python train.py --d_model=192 --n_kv_head=6 --head_dim=32 --norm_place="peri" --norm_eps=1e-05 --rope_base=10000.0 --init_std_up=0.0361 --init_std_down=0.00521 --lr_mult_down=2.0 --decay_shape="cos" --steps=7944
MLP neurons of a small language model. Each row is named by its layer, matrix (gate and up: input weights; down: output weights) and neuron, and shows model dimensions 48-175. Each number is 500 + 25 x the weight over its row's rms, rounded and kept within 0 to 999. Numbers have three digits each. A neuron's up and down rows have the sign that makes its largest values positive.
After each neuron's rows, "fires after" lists the tokens most often just before its 100 highest values on Wikipedia text that the model never trained on; "fires before" lists the tokens most often just after its 100 highest values on Wikipedia text that the model never trained on.

L15.gate8:465476472517486509523466508504472535478529468465547475475481527502501439480497486495481482543514526510472465468485490518524527478538506436498465532510473482494490455476492500476503469492503463499502495491508505551505499505525505498473531516511510479473496493543520532513474512495466484513452503492507483519519539474519487479470494526515526493518511505503478497466502459524471502499480
L15.up8:496461446503496554491521488560496520500512532532481465511518499483499516519455515454497481501507499496448511512498515538484518486515503560519490480452517451479439519509480510431466510515486501506516474487491478489448477497505518481525520503523503497499495468526521514453512514505510519494516539475507506548497493487529538471489512506530508513519498490490477489479504469518510529472509
L15.down8:501436489445499454500509498506509496510499495468488506483500476465461469488469542496464556535507516542513473495496498504533504535516460531550490484510461463497530524548493492491482482497512541501524510493490519500470567501491488526475517532514494508505521516488527460542494564527518484497513527489525492477531486475484546505538461482450514492500487521538506562464529491488520520475546
fires after: " ", " |", "-", "+", " G"
fires before: " |", ".", ":", " zone", "E"

L10.gate289:545510494501488464499479457520467474517490484502517497542434467525538441528525482548510495543522533486457509515464469486529476488517469561525501470513492530506491473480526447521500498525489512488470529502492470541497521462507491477510477486536511467533501449537500513519482483508497489473503495488491517498510486522435516497504483471487482505455487458479510502510511483519484530505538
L10.up289:470462548455526468505535469489512524486518498478488511516465486518512482513465487468500513470511562531537497522514482534532447511454506523537538498503514523492487508477531502560498535490518492480478488494502497513486451515476517484445524496548513441491542436507475516503525514522480503475467529531541502489515511516526511498518534534489492491474507492466475502484506467471512501488510
L10.down289:495516473529495465482547531554518482512456463465520504533571484478461557490481484505490480523497496503417525498518511479477550480489507478486436485506453497541487520496488502504493535483487483516492479528504518489534483517485549492520459510468462491449488554495484498485464483514474490507531457510483492487519500492525491485533524551521493521544526494545471483489482464487458499507488
fires after: " ", "19", ",", " |", " (", "-"
fires before: " |", "0", "–", ")", ";", "th"

L19.gate355:466553546532524487487510490509500496492494528528491517519507498505526495548486491505513544494535515526513473468505488504481522529506479517445455506514505461490513472534522510504472513442489471484515476513461451539463471501492499503484513505476479499472491495491519467490522493523470522487513540520515493526512482516510468495467459505551520470518435481480506443495533515539499487516503
L19.up355:474490523479506504499559532505534522495547475502492480482519500508537488471518480528526481530525521479498515514473481471474493491511492460532481494509513510476506506505500480531483491507477526501506532535487486475519512466487489532556488481521506521500480541497518541514521471468489511509498489494551465541491538479515483497528494458488517458554539495478494506534496546489535496487560
L19.down355:462478506447497530513456489486491549502493525506496490491531474448509529537527480475485441486513458532479497485533539490506482498498540540459530539506524532493516516515499520477486524473535481514461519472502498532486474494514486508482507478488491489513465501471493495532469467441470474505478478489462519491478518480480539516520550509488530504461516536499478510531481467493502506518490
fires after: " ", ":", " (", ".", ","
fires before: ".", " |", " |\n"

L10.gate105:449467493498478424519504537484466450487524517507494473459538483455463497476496516518481517476486526557469539484482496502573520509488488535446532517509501506493507468489516473509512503479531462493483502459514486515534484502499517521528470515467466478499491480508522514494551503501531508514498494507509536500496487530534512511554465489459542490467535483536478487528510532484481519524482
L10.up105:489470509499507492474497487490491460529500484482501495467515470561520454515519522507472501494475494463482452451525504469516557499508466502503522468489491449462480513546539489477540477501487464466507452490501505524499487474508494502489496521485493500479470519465527479468490498492520503480545473529516510505464543515506463495513488507477502546473532491511455475463497526515528511480467
L10.down105:471563524495502490491455498483520514543502537497495552532545511494526493466502469501509482532469516513488488499453482492512496464532487464521509512491496471476500533502535484504487463473532526478485488446518475510457546531482499491472480528466503510491506544476503520493455499487480497509517481435522493470496508460530510490456474488473469502527517514535511533486500451508516507496470
fires after: "3", "h", "2", " medalist", "1", "4"
fires before: " |", ")", "):", " FC", "i", "}"

L19.gate75:498517492532525463494490480516512459500500475542525509496442548544547457482487449499525469485495480479518514504488557533508510528492542471521511515505556519475520509469497510504469528497515475490482500498507515500498509472486470532493474495479468494476545491510512498522471448527491499508488490470477477493525468495491451471459535524514518479536497508484503521514448497489490566460479
L19.up75:516471543487524549543506463429482488504513508481517487513488483462488500518492499545489515531512509502492509506506493506475523518526480513491517491471498495473481527497516468546515546519508480509506536460505492476475491495505509526539482447565461513502490528476506501561477511536461518497506476467526530508458492521486484541489473484471445500527502499472542494491460509507478535476521
L19.down75:511496505447483474491512517509508485514514492519513497475495480505491550496451501489542505483466464461504510495545518528511528516491457466508475539508472499521522505469494528470527525514520484527465519517496550494531484485491522544514538491476489492577505516561465472502493466468518479503493504452513496489471501464510482476488549517518539525533502529475488488509538547504474512516495
fires after: " |\n", " ", ")", " %", "2", "%"
fires before: "|", "|---|---|---|---|---|\n", "|---|---|---|\n", "|---|---|---|---|\n"

L8.gate371:529533455526523536454453515535517487509474446526517511548538509502487510467509520479529512490509492520477474482543477483492507503488483544494538483517478552451473495536510467512517486556512523487531533497473504478491526502492531483487500528551495519558477550556483473494479476505520517497491508502507493485515477538504454483475492520498515526479463510493501484532458524508523474528460
L8.up371:483525490506508495504512505502493494521497422527498554533487482500476484533532480528490506516448440502510464482501527493554486494469468464531533507463505513483459488502483498519530480507431500458494474492540530502486485465460472490520481500557510508484519507515510495482496500509484506541503455479517457491468532511497485495479475484534481512482488488550489502528497534518487485475479
L8.down371:547505490520510444513490477506526526476494538487488487472463530478519495456488521499488481502516539447487538510500461566487498526488499480521506460518510482521530497497518518478500502485483489504468494480536506538510456503493497509480525480482500510489480461476506515512519482496483496470506505466537541558504519542475501529509459484499505517459494518522480514504552456527476567480482
fires after: ",", " A", " In", " Ab", " in", "In"
fires before: "19", "20", "18", "ax", " Ham"

L18.gate276:508469499484479504502527529504501473539513519521492495498486506451485493488449467503471534517514508543491514495467485501493492495498485526491481477479477458454440492484512469517533484464479520518470523530541458557483462488496550502529505539499507535491519533457467495551515502495512472517505528504490521436464476499505488438506502518519496510527515474465463540492536497528491524482508
L18.up276:518465481478460479529476503484485497519500489459489516509506521499483497542523489524505556503500505493484487501500498530467484512501469499502507486502490537490499529528534480520489435528526502485486534468536533496490537503520455525474466477498538508473477482515434476517483514480500540500525513454500507491490496501485506502518525482493488502505489443472561446463509505533500528495513
L18.down276:517517453496479491503493540499500522436464508567515489473531490476524501533534487494497514521489474518473483524542528506486497497503504540462526491496544497529484474538500513479515477512526533533531523481524511497498557522533494493471476520506505495457473534536463463471461513522510517496489495471463453512519510487499469486497461466508524496520477486516498528492568505498489507468537
fires after: ":", " ", "′", "+", "°", "−"
fires before: ".", ":", "′", "″N"

L6.gate267:513524459495479498512495547516551514552486479461495495496468528517500507462540509504513472518499520478539555515486505479473498510545514472486483503484528499490529513522519476468536521517496498485446496460470531479470499485546535484499532499478482522470472517483495476503500526511536486500519461492442556475517461493481543509492463496502460541495464519490526518523501552517472511447517
L6.up267:479468482519521486504489545518517515504478534495470506489464494520556481502523511530480489503504551444531519504512511450499507544537498501530490452482502504499533515508511506474510522525505501502486479471517514465503509499525473470519554493501489518498501501457495499483504495500529526488510419520504532486503428495495514521502453483489460505520468527499488508497517550509481501483527
L6.down267:454474513522509492469514446477464481511515514558484494525528454474506471523504503485480520495504477506456478468512482520527489503474467501518496495523468486530477474511519521530497460493500504491532468522541503490510527521504465524467461481520499453499526438521483484514499458484481470519465479473538456513476532480507436526530503527509495499506526500487479512520459424471481503539473
fires after: " |\n", ")", "|---|---|---|\n", "\n"
fires before: " "

L18.gate1:504497496532544502485513465517471511475505475538456456477517487532447488490494531517534516544505514550494499519497464549528471484487522473507512512517470510494496490496483460525526533504510496475523497486520483493505492492489495557500467475507542536486514497514553536497454483458454551514502475520506510525533494495483496547463462469482488519531471493476486482513477460487450480497515
L18.up1:498489484493522525473482450465474476517487490481537475464513514484540510491483484502469506477455508550534478464464473537532490470492507488494521447506459516487473506505498481511531498560480510501524530523504500506480495514490533508476501514501542480503508500507492529444494476519444558521497470463452500508564556497513518505513469499487461484497490489492504500511519472512488501478485
L18.down1:521476510505506497527495524446491480508530486521472527483468488510520535475495446527523494425455481514531521475476529513495482486514469492486533481480489490506474523498525513480493538486483485531521497474480518460488498467494505481576480526522457484500481499499474498473516521472487518518518475480474500499471510427505484504542524503498506490491503507526439476514470528524528478481497
fires after: "19", "20", "18"
fires before: "–", " |", ")", " –", ")."

L18.gate92:521497531526473511498458486519479457494524489521487514476518511497545505521524535518464506543517510543489570477498475554506446428502510510503485489465493517508480498448472492491528516527499475495514515470458508457505457493494503535514502501490494517527524487501441492484515517467510527523522488516532503515492516448498497523503476514510473544513478498485510514513491517507506531485459
L18.up92:466503521484458544499530562535492485534499481505465475516506490523516506514481473493491481547512495545488541503491466534489469485547505509510545515476516539505511491493510478499498505523483498469513544480479492477503467510513478519495469518504485529552481468488483502497495525504474553508492480518529488518478524507500541503472463487464496543497505456476526466469501505550508468488510
L18.down92:464526509475480530493497464506437472491535492512547444534496501520552500457468507518491460496501536471446477507525501502496460492523510489528503509522480523531506495509488454482494439508486477476500547504487473551535478507537503524529503522512465514532494493521425454467470506462493507519512492503501481470469474471465503545517459519465502493506558505536510503487528513497530521479508
fires after: " ", ",", " Go"
fires before: "17", "16", "15", "18", "19", "14"

L8.gate128:496494522485501477462568509456561491475470507512490489529521493479563482496528524515528499506500504489499497438463495529524504491472464507507476534502504500509508446475487476511506560507528527533522500560489531467532487528529554473456468527481512474511492476501473496503514531518497479496506515522451450449519493507507515479502484506540523499498538486502493466483535494496509514532476
L8.up128:527484541499468515477517538539479495467504522488487504503520520517522514482479477526512509486502499523479483469502494513487469501535508524520501515529450497545488458499476517488493475479519456502487513498489504477511446512515519464513567480524523461486528521445510473476474559490496483511544496545481536481486497555484465513508482461457491508457487484511500473484523505526530483526516
L8.down128:480468525517527503534545466480527528512469481498470500486489446529459448491469494490518483509503527510490505462490513531502517510498525533480523492449508489490494510508489534492487521490488474455513527472512493535521508496465496512511518514473503521510475463494482519479499491451499468506536507511473462548538532485492477535524460487498505496502484508521490477528512462474456550480478
fires after: " in", ",", " C", " early", " from", " By"
fires before: "19", "18", "20", "17", "p"

L20.gate147:497535498497444448514513485501517490526504463514498501527452490471505475514527520499527484496521470494511483502488461529537488484537473480477510499538491478477527493512505501469508492494518534503484505467459521529473513531584503501527498489519517542499493553500470509524497504532504541491495488497513511516550485476536518555492534511522512512494480541461509508493512475547517465507534
L20.up147:529492498504554505541503537499454494460486509490500514503539506525540498547477508489492545492522542473522468490554503525499484488469470478496461505502468495526503482576492442522470458504473552520522543515457499483472514491526523450491512510480501522474490490515472532493523501528473523493521555503501502506506500492516491500498537509478514530511537494539485469497499467495489530478556
L20.down147:524497523505511473508486560494441550482519531443487494525470522518502500487543498493535489472490522482505444536461512481506515479509499517474483544456500493510470483491508497484463507498487489516485496477500517494483478484522528516537465496511516515508485516398494506471481498519541497484512518460516487487491521518542544460514505473506467535505468492527502439507453529517471469529516
fires after: ";", " et", ".", ":", " be", ","
fires before: ".", ";", ".,", "R", "′"

L18.gate367:470497475520494451493506517521473520553486475493497504479491512495483489514542498501520537460475466503476539511497502474479479521532478486544522518501525477504513515484504519487468521523488461499512481443547463516489532504559482521488505502498461503552483481568497524502495500483477495494489464534525465485506559511583478497531494464470506529470501500525469491499482503510532514482518
L18.up367:488474520500512517468480496470498513493511485495468537465495479509508529489476571480493495529475466490499518533516495482497489534474513522516521519536519507492489468488529520487522544487473489502454497505492434470530513469497513484473492436454521513487564509546530543465509498477480543545533431536475493488530517516492486456506489534455497508495550494508496470487486478503501483516469
L18.down367:510541503502482562528499461476480507532508531550527487498535498522534466495483467520502508547468540515492483456505513533472515451480523504481516507503546485478484461483485520512561470512504465558499468467478535503491512442487467532464526508486487498500546518455521491504553479522524494513495522472512494525507479530512513465434518442534481487479530487481514492509534505508490450503458
fires after: "20", "19"
fires before: " |", "–", ")", ":"